python train.py --num_hidden_layers=8 --hidden_size=384 --num_attention_heads=6 --num_key_value_heads=6 --head_dim=64 --intermediate_size=1536 --vocab_size=32000 --hidden_act="tanh_gelu" --norm="layernorm" --norm_place="pre" --norm_eps=1e-06 --positions="learned" --qk_norm=false --attn_scale=0.125 --bias="all" --tie_word_embeddings=true --parallel_block=false --init="normal" --init_std_qkv=0.0149 --init_std_o=0.00372 --init_std_up=0.0149 --init_std_down=0.00372 --optimizer="muon_variant" --learning_rate=0.0105 --lr_mult_o=2.0 --beta1=0.95 --lr_head=0.00634 --max_grad_norm=2.0 --warmup_steps=200 --schedule="wsd" --decay_fraction=0.852 --decay_shape="pow" --final_lr_fraction=0.1 --batch_tokens=65536 --max_seq_len=1024 --doc_mask=true --train_tokens=555700000 --max_steps=8480 --dataset="wikipedia_en"
MLP neurons of a small language model. Each row is named by its layer, matrix (up: input weights) and neuron, and shows model dimensions 0-127. Each number is 128 + 32 x the weight over its row's rms, rounded and kept within 0 to 255. Numbers have three digits each.
A block is one neuron, or neurons of one layer that tend to fire together. Before each block is what it responds to, as a language model described it from the Wikipedia text at the highest values.

Description: Table header separators. Pipe or slash separators in table header rows, e.g. after Votes, Record, Nationality in election or sports tables; weakly elsewhere.
L5.up894:126138189147157107128105075100170108138099126113113180165146097073138128110119121137149166150175100112187129129112181106155061162132113082161098095110097160181096153067124184114092125124079130147166154195089123099087116184155180149142162186119126150131141115066067117051105102142112088154150138168099166111103130188135147146113155108116160081182125106144187088143064192124179140110099
L5.up909:125147151102099177078160093111154145111096127128166131167128151136164123186139157149029123117082121104135175099137162139114107153166128141174127072175093102128153146147152075113123124172096172037163120125135145112094121111161108119133154141124137090124191129060119129153172095131170140163142132093121087113175098115141148143112158079100148144081087094118128109133161149112148139070190
L5.up995:154153112073113145107152160111138078186142159106135143227154152101140110166112082146113170116096106119083119160099147166128149138171110098127178035104105157113129079098204083188122140126121076093174109110110113085095113170165084103111149179126153106133207133045039144113169109087112131176145116127120133085141090122125137130122123137097156124109125152168146090121091103177151097113132
L5.up1064:113116117141114101111177174120131146164120050167134104158142095158150120093136150156110113112118097104133117124075102150121182133182104081201137124122099162112079119095126126123112095108129122148129160122192124085140145049108081113122151160100174137094105126100125180081132140080161088085134117110125211090089093138152132132120156078093153142173099166098100138154185118153173101109126
L5.up1097:101139096149092134130169163129122108082160083133173102158192136161146105095096125109083086102169151087075158150126138111112107111146147172166144170158139152156121139121138091081146145233116138123115115153138131107155146144167086176066115190167124111129156151161127103103113104123119100155076140089105165076091128137064164172126111208044166130124152063135159115156114111110170116077139
L5.up1272:158151200117140065144144144116121149109134128137128108131086134155160169112102061137113165090152142096130147125108119102107165112155110085133096158126129195149125094090150161086210109124085124134187110097143200114121117113107117129149119119124181124146129160132115137122207103136101150147110105168107158119175105091149170119089084109128148078125118150087166103099157094135139102118110
L5.up1454:095132086113102093185185143140117141117149126028125166100109164119099109148109144157138088109068101124132092124129125057095147145138148152123176100174101102101161111139123149141106230115109138160145116111147164102127143102121148167100129187127187112098187168156112163175136117103140112122171129110131150155185145119122223191137101134151081169110137160112148116128111088061125119085168
L5.up1460:140160164047094118139137075113109193128138188131148086139108144122147068163114100166141108175160125158108170106110171080149125136124118106195136118127123078157139084151124117122102126103122211107109109171122117098168146083155173137088106119168109104177176115122165067121152166101138158169164092133169147126084117172117147131110078149157170111160112103115113170141146138093159173094126

Description: Wikipedia tables and stat templates. Predictable tokens in formulaic data text: row-opening pipes in tables, "an"/"a" in census sentences ("units at an average"), and dates or years after "born on".
L5.up322:134121151098104096154092131119123127153108122114138068143149090162121098160093145120116115144083150137128168102129182078118125095127182063113176149133122087132101157163135102146133191084126228153134105148156157078137086144155125179100166154135127122119165110126092133122121109136128111115065171148141152144092134146123076136169109084187114115068124137164136127136169097202155119132130
L5.up762:144090090183106034100114123137109189054129168090110124145144121124148165098137148121087122170137106151100153154095153087101210094129158158120138137112126141170169093102166129080118065126157081117162115124140122150168197133150125052058086063143112113145092102139103178140064122061152147131124072148107149121144132161135157158118144101090113098111152160131162107162123081151115149102123
L5.up831:180058133124164104090136158146161061058149172156142149103127119106118145076104139089077138134126138174104130114128152130134139112162171112062160156118129127096123093164160078122122147104117101149114203213129100135096147092172139134099102163158130133130160128190123100153083095117130081096142110141180165106128141155161115132155118133123077126015121189138076132157094134123069170138195
L5.up870:086176166160093122173135120137145134116091158144133100189128090117100160151110060182088137182164052228203174164112131178060144132106134068184102060112158094142152127119142099161139152138120174180187073122146079072126188147121134184137126085108176137146150117109112120164087105039179148192114162152092106117046137176149148175171081137106162150131106124143099080127071067137116187136167
L5.up974:150104115141120183151147118122166118083105124118126085098137183146100146170157136155197089109148127074126151155100185135143182115111170131174124155104041176122120126156087052148104105123152173143124106163095128128159177178110083096078112124147145141080136119126165171105124143123120109165161120121119084083108140125132165150115114135089126176110137112132083149159151136127156112141162
L5.up988:142074168102113132133084062183110134104111073180141159157152077135102095157117131120080127102128117119155145082120169107132111147119096107135137108133137132114053136188173114142127124104127151136220126140128157169114134146128130179178133101132096105163116124125119136123112075144143112093187124108118151139152150137077122108131107187140194146092106161087129086111160075105108142181158
L5.up1198:096127135146119200176089132118162125137097122145107123137099132127109092104129060173128133060089086144127110135116138124114147140110150119166137165187058147092105120160109112132086089105193087116118127086123159105193092145147160126153133125112150118184150112182065163126109136146068145067128144184113169047110184116125117166156147148161190125110101147096080144107191105070136100124111
L5.up1442:169105118161119126110162088129133156128178139108137143155140136131116101087129165187159149121114130133158165179139113129091115085133102082143173134161115142165130083204118117218172093156115108066078134144175128131150138088164102186093086119121176091119107138125131175157158111189152094155147128055139149097110141095138169150180083141171115097119179155082120126114117103170142103155091

Description: Surname final word-pieces. Closing word-pieces of multi-token surnames or personal names, usually after a title or first name, such as Ingle-field, Shack-leton, Wil-cock.
L2.up56:102182134140128069140115180116164162092108127095096119126081188112167155157096113087110140109109145123162125124072138072169145119123142116118124179122136145136156122106113149153088125048104111133107144106161146169135148122130166120155176135116154071096122126137137132107113134084143119088114133160110120101165108196146112165115107095077135171157089168177142120138110115089164109173068

Description: Table header separators. Pipe or colon right after a column-header or field-label word in Wikipedia tables and infoboxes, e.g. "Date |", "Pop. |", "Episodes:".
L3.up43:127147149164091101145106094136101098065135131090081149139166154139174144140078145103139126131132149100145128187118134156143141128139121147167146119130133128127135183144134113103122155110094177149135131076105138113130091083120209143131179087132144115067151130122100145105119144125108132162152167120108190079092199160184111119127122117097105131160163085132126185089064178152148159076135
L3.up682:137149136118078135186125096117144143112197157126128170120120158136173107178074151151117147045074132101144076153123185105173143152155120105190058143127118123045166122135146128139070167135065116143184104160136178048079118112138126097115094097082119106092124105114095134168099147125109116162176085087165190072119169130110119179123092086161144137161117132102177142108129101151146077101105
L3.up1103:162166155118034132167178155136110139083133111171087150163106159123178176137122162073178159102089150042075097132135134146154142047124113209100127131159168094204141150149133211092156126137107147144171079106190107098146115182133126117154138124155090129127108145100106085166087192123145150106115121162070137166174154113154102155157146113136114153117095146111169151135139113155176094082140
L3.up1253:094140093152129188143150105112113139118137164102152194131150174115113114176084149123113133091124159124145107119135136126162119144169119129174130130172135146086094152171121143135141146108103150102158052171121072075119102102123154171187170139136142134123119147048092195120106104094110070183178097094170139109133130129157112113119129158119143144121101090100106087158125167162127114101108
L3.up1260:174174135078129161138113125160178121104184151118121189164114128098142093101131190114158112144111087069176141156133155110125151119145179154166110110124126092102153154168122166114113140170076133126130110144064113126078153177145163147131113136134108128062128112098071164131106079143109109155148107081158147108115125163100138136137141144135150147171118128089175120136105181132145166048156
L3.up1270:076144107076113166125106178109114158119115051171112135137196130100141103146120117173132129108112109181057162159156137101151098142138123205157159131126155122087140083138156171132180135107123100108153131117100151130098081107105186067200153131101195109136150107060113163181166106099159104098109105147124105098075142108062109117136113136174123116184142079112143098165150152167140139129211
L3.up1385:171132123097117133204118124183138143112101119151193148145149146122156155098125138106098149147134138151135151135149170098113169158102124159191142056159090149163095163108116146107118166114094149152092095161131132143112172132097086194110119132165157149120107098137097171180133175076088156178157133074134087166088094101136110122173087115153137103144137097072159112160100172148107095133157
L3.up1426:124108110123159139147098158124103134117109121169161151163116165117176083162171085117128098184107108171123156138177159077141134161173100159133149137106108096118130217153120148102113063116067118157140159060135140124147145145121095150145135124123162090098144087130152151122136166120126118122116123119123102143106112110066104140121060165104112174130182111127129172135089141174135126082090

Description: Country and region names. Final token of country, state or region names, often after a comma in locations, such as the period in U.S., States in United States, Kingdom, Iraq, California.
L5.up203:115103106116124140095143173118173122107118115174117125130153114058143153129081178121106125102100115149156153126118125102099204166095181114164158128156189109088110186172136152106178153159085107164073217155146140123120114120152120118119152159102116155137174054117110100201145188112202108074179134145163114103088086138122156075114152152167100120103105179175146116129131113131140119152130
L5.up278:111101184143125115108155119150107072107090110127134129140176124106148104105185164108139157123155131141156056099135190107126079119133195106121142178119141126125149093148161124142138170073165103127166143139112217097134119112157123115169072179086100105157161110175118096065163092127095045166139198156132100079141147132149140062045071115155119115135120122134126105105114182177120119154080
L5.up287:131132137103126206178115160110177169079081093141127179112163096102168123126103212145139157107119199145100158136127090113106133146142112104103123111059118162105123155125129073092084212112142127184118086162138140067117161113177143154164155124107172141148150127147140137183074179151125138095117153135121082078085156132094121046105081137129118104140133102148110093133120111177137113114133
L5.up653:095099183109076124116127070073168141124143112108066123150145097191128117147157134139106127118125159101191119127189155145066150110101164101064151232144161061129119111130101104136119131136148101168149112163102111137188163136124176106122058119149142100181101205109112125112099171103125063104163145098120117077113132144104099083118119152160140113125176123165095093121142101144126178128076
L5.up834:130143177137101170198165097182158068111104129152101127121154107078094134110150104143139159140093117140081132186134149117124174087133087190106153143112152136186130106151070119125184080093141101179154168102163149091070153062055127164153124189114068080083107113129127137127103183105126112114092134120110151171129114115126137105105146145145130162113137180111127064156112155141151084135084
L5.up980:125086155119133178124119114085153161150073186075137089121190114101136102116147116121089153111164164185147124111133126114107123100153125146115083177132159093158146074140124160128150132118170162223133150152127185122115144079167179098111173118140141137116133190118160127132140128097118078120124161184132105132151111108102189106114082136092066066124109192175164138139149101141059122125092
L5.up1019:125089135129168135140110112142155159036061151157108161131184057140155168087125125091168178132146118174147151104081123097055106093158098143155105162111117103135118073159060172147158124120136106181102125066143106104073165144152106140130119148168126144149215105173096097125115126099151120109156111154108126101036076098109147121088081146144131096148184175133179167141095171169087143107105
L5.up1324:096104145165133146134108118102143140111126179080106081096187053070151088108131121113111146094135106089129155101128103165135133088126176103161089117194123164096100113124140066094133102159138099146150127143152172112135099064143128125152124129161177166136103134170106175146136122119102146137096142134103106140103114112160149125153158148163102178159054112149118087094170137086109136155100

Description: Formulaic "of" in data text. The word "of" and separator punctuation (periods, opening parentheses, colons) in boilerplate census, demographic, infobox and table text, e.g. "under the age of", "housing units, of which", "Born:".
L2.up427:193117142122167178110122130186083141085086094174153152156159138086103117176124152151112154135146094181151204122129138111141138118138132239192176101091171097170126127079163164125156142143132120123214171147121189162095185124136130078044167113141127156169113143097125156114134150154145107133107183130151140144089199125118119134161075135150122000135147129132113078138127175136108134148132

Description: Surname pieces in names. Word pieces inside a person's surname, often the final piece, right after a first name or initial in lists and tables, e.g. Callin-an, Robertson, Eck-stein.
L5.up319:092137151160152140162078154163128147139116079184143114163159142147125105134087096147109128129140106123141095120195141114142169112107122099108122167175165086098152119133108157142164124091123144163124124179073106149083106111145105148132122157122118188139121164128120144131123076109106096151103081079126078148099158161084092136132127157078146145169145124036079117113163101133126156104140
L5.up715:104152126142157173162076129105124085141132093159104116116135110094149128143063158118162087126155090064106122110100131132105091148133202141113142150126108152128113110195134138161137177135113156139105121176097146141105182116109059107176120178126085131139042175143177134085110136150171187100200126133120117119135143154151125083177111125142171149140109195137076123110102133160135102103109
L5.up837:143161139175136140132099077106112048116120141113119137125121028147127108133104164076083114152184119163159143143152149108133118143135167134095096159117151161105121097204165117140158181169129088153106149122131113155123143169120092147133145141129121177152081147187148103056170183149161169099120147092098120150165134145167134070134066076106128147119127157126088131128135115121166128080113
L5.up839:131138094069119132139134080140135100114124205179174144113134133136144078165111131114132111111134156157147142132147090085114151151098129159081136154145159181125136121147120129119179110093152146074129083147132091146120186124181123145168174192122082095135133157125176141090132136175153129134155078125127106115126115103166161135106085139078089131153162191136147135167196122094123071128111
L5.up857:148152064081176155092075123142086130087083097148172113101141072139120110131171144111081137186194123130145147103185128183164105099164147198116123135160138110065155098072153120103162116137173121089095156170178123157107111121092027111183104140124163158106105133126128157121095150129125143125114123152066130124148117166119099130141091115117133102144176182143104055083143104164108138120138
L5.up953:130144134125118165148135111158123139131157175144186161108134136123174060110097120096108154143186169150099093118090121074142108124133135124113101143154180068118168120107096133117094170170074129090108145141134194173140198134168118154142165186132096122136115125101186130099168117102135095127144143100111127110176134130214121084123132161169121143143145131147152134109144113133121081108144
L5.up1408:051137170137149138131103079155112151148048090138125077186176110146125092165065156126163051158088114102124124120172195069135111135114143152100104156163127121125119158176077174144141143113152124112146195177163124118094104126076114127199119147148185098102165191131163128134059145163090167103177138121138133128134139091116102111160118096091187106162105158078114159055143096175144106131117
L5.up1467:138122159097157109078127167126170145102042120104123141113125158122105156109165109155130117124135137088117184173147146164135134149149163164090146114115127137106111131148163130099172165108122101119127143066046136130116141158167117102202138177141077150144097180070141146121125158044171153069092169140110119139055142129104122069120060092133075147168182147093142145147085149132111131039085

Description: Final piece of names. Final token or word piece that completes a person's full name, often in lists or tables, such as Kane·ko, Erik·son, Hyun Jin Kim.
L3.up234:177173137115141110100120083099094083108125166086161133112167125163115084133142127085151113148166152193158058077064130154133129121080165149122123147204112097190141100136180181101120146108147130075160187175129152159173128138157109151131158165140099099144081146161174139149101162172075141119231145115122088168156188120118116132106058110155180110112099095157114120180088112055104075071141
L3.up579:137190048158145097170066122171121044144124128130111067115118116074077101157104120117190112122120176072130102131129129146132074116144158131151072123161106129162112114158182126088135117079168090146129153106121124194127126076090120106178134109110112139136121156110114149156059169127090153139160136122149093109076092142117123162152144171131068144164080140100127120145088142067144172167096
L3.up598:088108131126123122148122156083106123116091151162146145085104103153085147124120110161141134131144100115109109086169068113197137128054134181118124172175095139167151133024149153113104172127134149189138134122091151159153105112129117112181132161127161125099108158118098141111136190141119118099127183136115193129135117046220169115082157133028165091121119133129123106114112113096153078163159
L3.up898:135143115141146086095122129129156133121096127094129150108158083111125165138136110130143103139070145138125056132089125128098161144097143120095122123135150174135133133134159131141127218128144147126075138131147152158136128137126132126145109182091156085118089202055113136113158165134150159183170142090100150142122134175118114077065135132097008091150101142088165108123145124138118092118117
L3.up1063:131150121148107131094122120130156112197080091142090083130127112109165147132150093130136093128133121140077099117141096152112055141161205106129111197133129136177185130153150121130149167100065112124137111168093161117148177149120139113216182177128139114172124150112135138100067086124177167101092117154158088164097146103166113121146127159148099096159136182112114095178180131125169110194099
L3.up1276:154146103110172128161100160096113137197124078108118101136098184094088150109079095076129127171135164077134081105107110143110129116132145144135073137148159127167183119167166152129145097123128118163143137146096074147105141105111140123179118139132183138137160186073104156122113147166131157138255094115110110124114120121105165170086129110097089109113086229110123099121133102088230102137120
L3.up1428:120110126132093168046114136175087131138122134151111105113105094104212134136118160148080126151083173131112127121102142127156121175147150074109168144164127165090148104163192098131159132147120089195095127094152177121130184103127145114160133122102159095138175253169156118143153099112127112145127122086122138164185106139191074092084147150146018130099159092132124115116190121131113087086100
L3.up1475:115104089154186163152131108132124143105112050114126109124098150086141148146135110142165108146100139091109118092102146093148127182153122139123131158141160199087155144188118115188166131097114154088160098076120129136105160150162120110160157159134146072192113109153134166059165092122145144128132133121127118087169111134102124146110092083132092188153075127146079099178125128132167138068072

Description: Section-heading line breaks. Line break right after a Wikipedia section heading like ==Squad== or ==Results==, often before a table, plus colons that introduce lists ("four basic shapes:").
L3.up174:171053155167150155141074147094115090125179149128095152055138093127120131116155148144152137130083147097161128162132100135098121131102135141172154085146130135098038090102120190107145086203119071196169133185114167063113120196138114123106106190098098144129155090091179168131140070166067112114108121082150109192148148134133105100128172123118161111127152097128125146134114128132126179112144
L3.up345:133138160119130195116112163093116134174139081106138166135202135174076120101135174162074151130149122093107133136082118153109191099166141141096126097055139099108129100143117130147162148129117103133059109098143115119117118190178158113094053152125109126107071082170123130104137124098136141142127132119087105153120141133152123063090126106105125088148115106127096076157107109099111134164130
L3.up685:146150140143118114136092110116164122141141099059162170144160138114138156123089090166141122108132090117182149126127127098137105130129105111160116070139114133164121077098166210059232128150100152141143110084106107090081088144144133159132078134115117118120088076076055098127199137125099152106140106139081125087157143081121087138111123145127115137140162090135102134100141131181116069149116
L3.up816:172159172080156118139120089166199079161179154131233102117105141130130201082072136114171147122092168175158127134122122224147178179180117159143129122102135118091136084106159137120151147155126073128098112089114163116127103182139130149081122122156136136085123102165107134109158075124138124127101115072115132143106104103121120125098157131089082164142147130173093141115092152104138153105136
L3.up833:192105127129107107151086132229153090119156114120178170153123147139191103095047165097125104124114126117145143155094128123103141107161161136149142105135092148132110106075104176118147158129066140173146080124112135137126165137138130134081106084092094077103123127134088115145172175072080116130139158071134140155114040168149075163144133108136140070215145126097159108057124155086092155118094
L3.up960:118161135079182097177138089103102148116126080088211125125104030157066131113124152158174048166154137169158110143174112113080129073112132092170148125137077085138084105129154134150139164160128129183119168127088182113106088131160091126146151121155100089097109135104172121103149155157135130165181133088124165153132080125093144114154096098149146167191178142115174166116093123098000166116098
L3.up1096:136124119167112092192095099154108151120111152149134179106179124181115132130151126098204143127123105167107144181132102162174191072121113131126082153132191051080094121081124103075182126140100156168161105075191131141108131126150107106122173147116119102144137125113141151121156146008089103116151100132149088099160145109166136115168091128139084041148176137208147063080124139133062153107140
L3.up1533:102121104106123175142066095159149110113109177110193127140126121083164108123175133024178126165112135103128164157151138141101099094143121161182153105146100118122133145193110103136217158167095192152147120092153102131163168078074170129143138129100081161104121173138138115145100186122108067131158135214122112152124148135124175129147138106188188067106180138099096097133106125174170184105122

Description: Place-name continuation tokens. Later words or pieces inside multi-word place and institution names, e.g. New York City, New Jersey, Northern Ireland, Thuringian, University of Queensland.
L3.up256:127080185123116186141109177152199139116116176100126156117101063069124131135144153128153160084140090138140109121155145160129152093146094114097152153103147117148184100140039087108070118092052099189121083078136099120088193147073153109164109160140120119165111140068172130107092109131155056166111133152107139115091155159117142152100141153147091134124191178133157134163097172111173120126119
L3.up314:099088178170098124118156156065130125141093125152123105137158115088162140106068077131110160124117108145057153098126162158099135037146122097096169139079169135120121120117111148137185127139125116142143146181120199100087112133106083096143113153123075125148125148091099125163111102080138150202133099100167168164129139140169090090164144167183097105111133111168149118152105104145172149137178
L3.up521:094134142124163139104118144102067131117172172096099118174086134158135164130131127115098167205142129139139102135105154112110162125146105103116178170142126083121124074135150106124201126105165115093075153199133175112117142067088143109084149101121106127139115200130169142108092163099172136136094090161175115106045096163153153130130066139124065099118140112137073150169162140106133153154142
L3.up546:085151183088137118110138164103154152160126084116149128127146126123139148089090183090084110098154141127163167130167104184121173123149137131119119170083111055119148143113157145139132168115091102157118133145212147098141135073116105132102175123111121129099162076113168103135157156155105072130148132162131127069099197109129167105053059119154042118137127123131100128130144127152228147138109
L3.up688:135175086152098088135125153099151128129163085058129158138160097096141052084105095114097135133180136134144152132112133200137074123140187103133125072114127202120112151116142114117186207126093113152096157115171102088138104150144145098157129138130141169085152128143093136212172146102122121104141184128146132023151046168141136130113143123202137124113097106157162115127139124093164171088129
L3.up723:112183138140170184193074177118144123105101126082096115159161158111152173109110151095114140105119153154141134126151149085182136149116087076140122128126123112134115124138110112102145107104165078159128116168101117134129147156138123111100108145157155139148068175134160159083073122099096171110133141147166112144105140146119145129107131162106080077132168165105150168112145157085131140087132
L3.up885:129103169109106156105144121126115089121160136165118099115103148048131109134105132097166165115096118148160144148109160164063111143196110133086126165056102091161121135143113176093159157161075126129141159122183093122128088150125159108185139179173155112136142066131178166112098114121115113109116091080176146107131135132131128164153115132145096142078145165146150153054116184097114113134104
L3.up916:096142135145133131125085160132134080025095155165137149123168112133149128165152124133067114121084089135089140114157176150080163115152168147113161112044113177174151079134080140144089119143166154111117151102132115113124152103096180137149115187147122145124121168138110158154094124146107063122101115081186098127162146063134077146101096131124129096081091107087177150051122144114122136102132

Description: Start of section content. Line breaks right after wiki section headings such as ==Cast== or ==History==, plus opening table pipes and early words of the section body (career, follows, assists).
L2.up339:104118150131098121158080128147104189118105160134145105096145136094148136127133128082056119109111160134161156109138103092167155088148101108128183140135096147149066102167144160121118105118161113116148137153138099124118104145150119145067076162125083156105101113168034116143076149069120150146114200127104089129163133154195204238113085089122130051153155085135193168157102080141140114109176

Description: Table headers and prepositions. Closing pipes at the end of wiki table header rows (Census | Pop. | Note | %±), and function words that introduce a following figure or phrase, such as of which, for only, since.
L2.up306:129163117201073131158067104132179130085170214113113152181080113118134142106100159143106089099145124135079168105161134146171174100122127077134136119112171189093122110135094127162069127164125141168163091111131106100114180126128158114126154117172143165126156081091081143212170082167180122113151190084105151142114105143127079100086146121128111119143130128131176090167056187109111086110123

Description: Relational prepositions after formulas. Prepositions that close a stock encyclopedic phrase and introduce its object, such as born to, derived from, made up of, drains into, named after.
L3.up125:092114091139151112143158108125133130131074174083198126152076124096122132114143144157123051118117151133139152106095191090156132108091191152107109107144120052172095091115148062152153150153126174176183090095127063091108117166129163134158113143152173194174159094160135099144120117118111108122178154121144086112164122103106128118137148174172082104124138053101080098097139138152175092125154
L3.up500:129129121097161159153133175102157076138106097112144098148182134166152081105177173128116192103105127139168063097074141127164154111187150158063161065129129100113128121144151127126134157058149084161114073161160128146106219171127100178078087157111109139169178078121124166141152184068209167119176134186117177120064102128095131111093158128149131164110117085127134005148115114130105155152175
L3.up583:137117144178182177165082123131086176101129134143134134089142122131054075163178197114084141109105066155145146128185153129163121147109174088175109159134170117159162103107125166105141115123142122105174151180150094073072175112146127086149147181095172155174140095183166185133097099113099131098169129111120129146097196159080115148144121143110082071104144160117132106140136094179108116197120
L3.up720:105131117165146096160129142116113138153079118176148150155153148101136097176138048146143139191147133158152134121133131084166102161129163129108149117092145184149141119153107142134123126133078120140152103140235183117143067083168127145167120096153123104140123164139165155157169068114120118163185155131066081153127081085149145102094151091166134089128147134165133138137181070130150094087154
L3.up773:126145134103168138085114192133143128124114146142095140095159134189169159100099120110112143168146137202181146199095105107114135079077104129171163134136050157109123145136168150118108104142119121112127110102143113151162111116101078126113143124079169135150110093135119109098080134157117177113160164134097083146059075151127110114133149162095128187159100147116069143105151076090057122161131
L3.up1104:081104132120101150181130101099127126098118130126160077108145088100113127161089115131135124110109145133138130153149176169081107128244059093116185091158128132105132162191126133139187164120168163113087134157209153155132130114118150108109120144110063159134183165152109158132152141083120076136113167085089150110125122131136127114124096128139064063127043158122131064082130152161078124180181
L3.up1444:148128162093120155220175190083085157129142076082176136131075137136133157118172136039068254157069135096143142148117110127134130117118083132134132099142071176156140077152118083121119127135106137095119136136125216129114102130111069127155115150149098105139146173142124123159156164116140105098103134165093183141121140162059139108110129081123129139159107149112120133098120163136136169113084
L3.up1504:150084105140144108122171143158154168105131135099114129089144113107168136145128180169132179098123058116106089108077098149064134136135160173110172176040130125119143135134076032093187172104176066142116147187137138120112171118092058123157031161144167148131141116137129149140112118121143063081134141147072150144108143092159137113158143181133158149170122128171211134109172113204096112080178

Description: US states and acronym starts. Place names completing a location, mostly US states after a comma, "of" or "New" (Michigan, Carolina, York), plus first pieces of capitalized acronyms (CSSF, NBEAC).
L2.up470:132158073137197067089075195119186095048091122150096165126164081110129100129121093145146122150179061114093137117149117128125122181191132116137132254123147112150115138101085152106081133069104071087138168061167118112152109101153096126123100139153141099113159131152128102121065136148143112121078133157126105173131115107089143137167150097141094162132144119152192123185174117157143166120115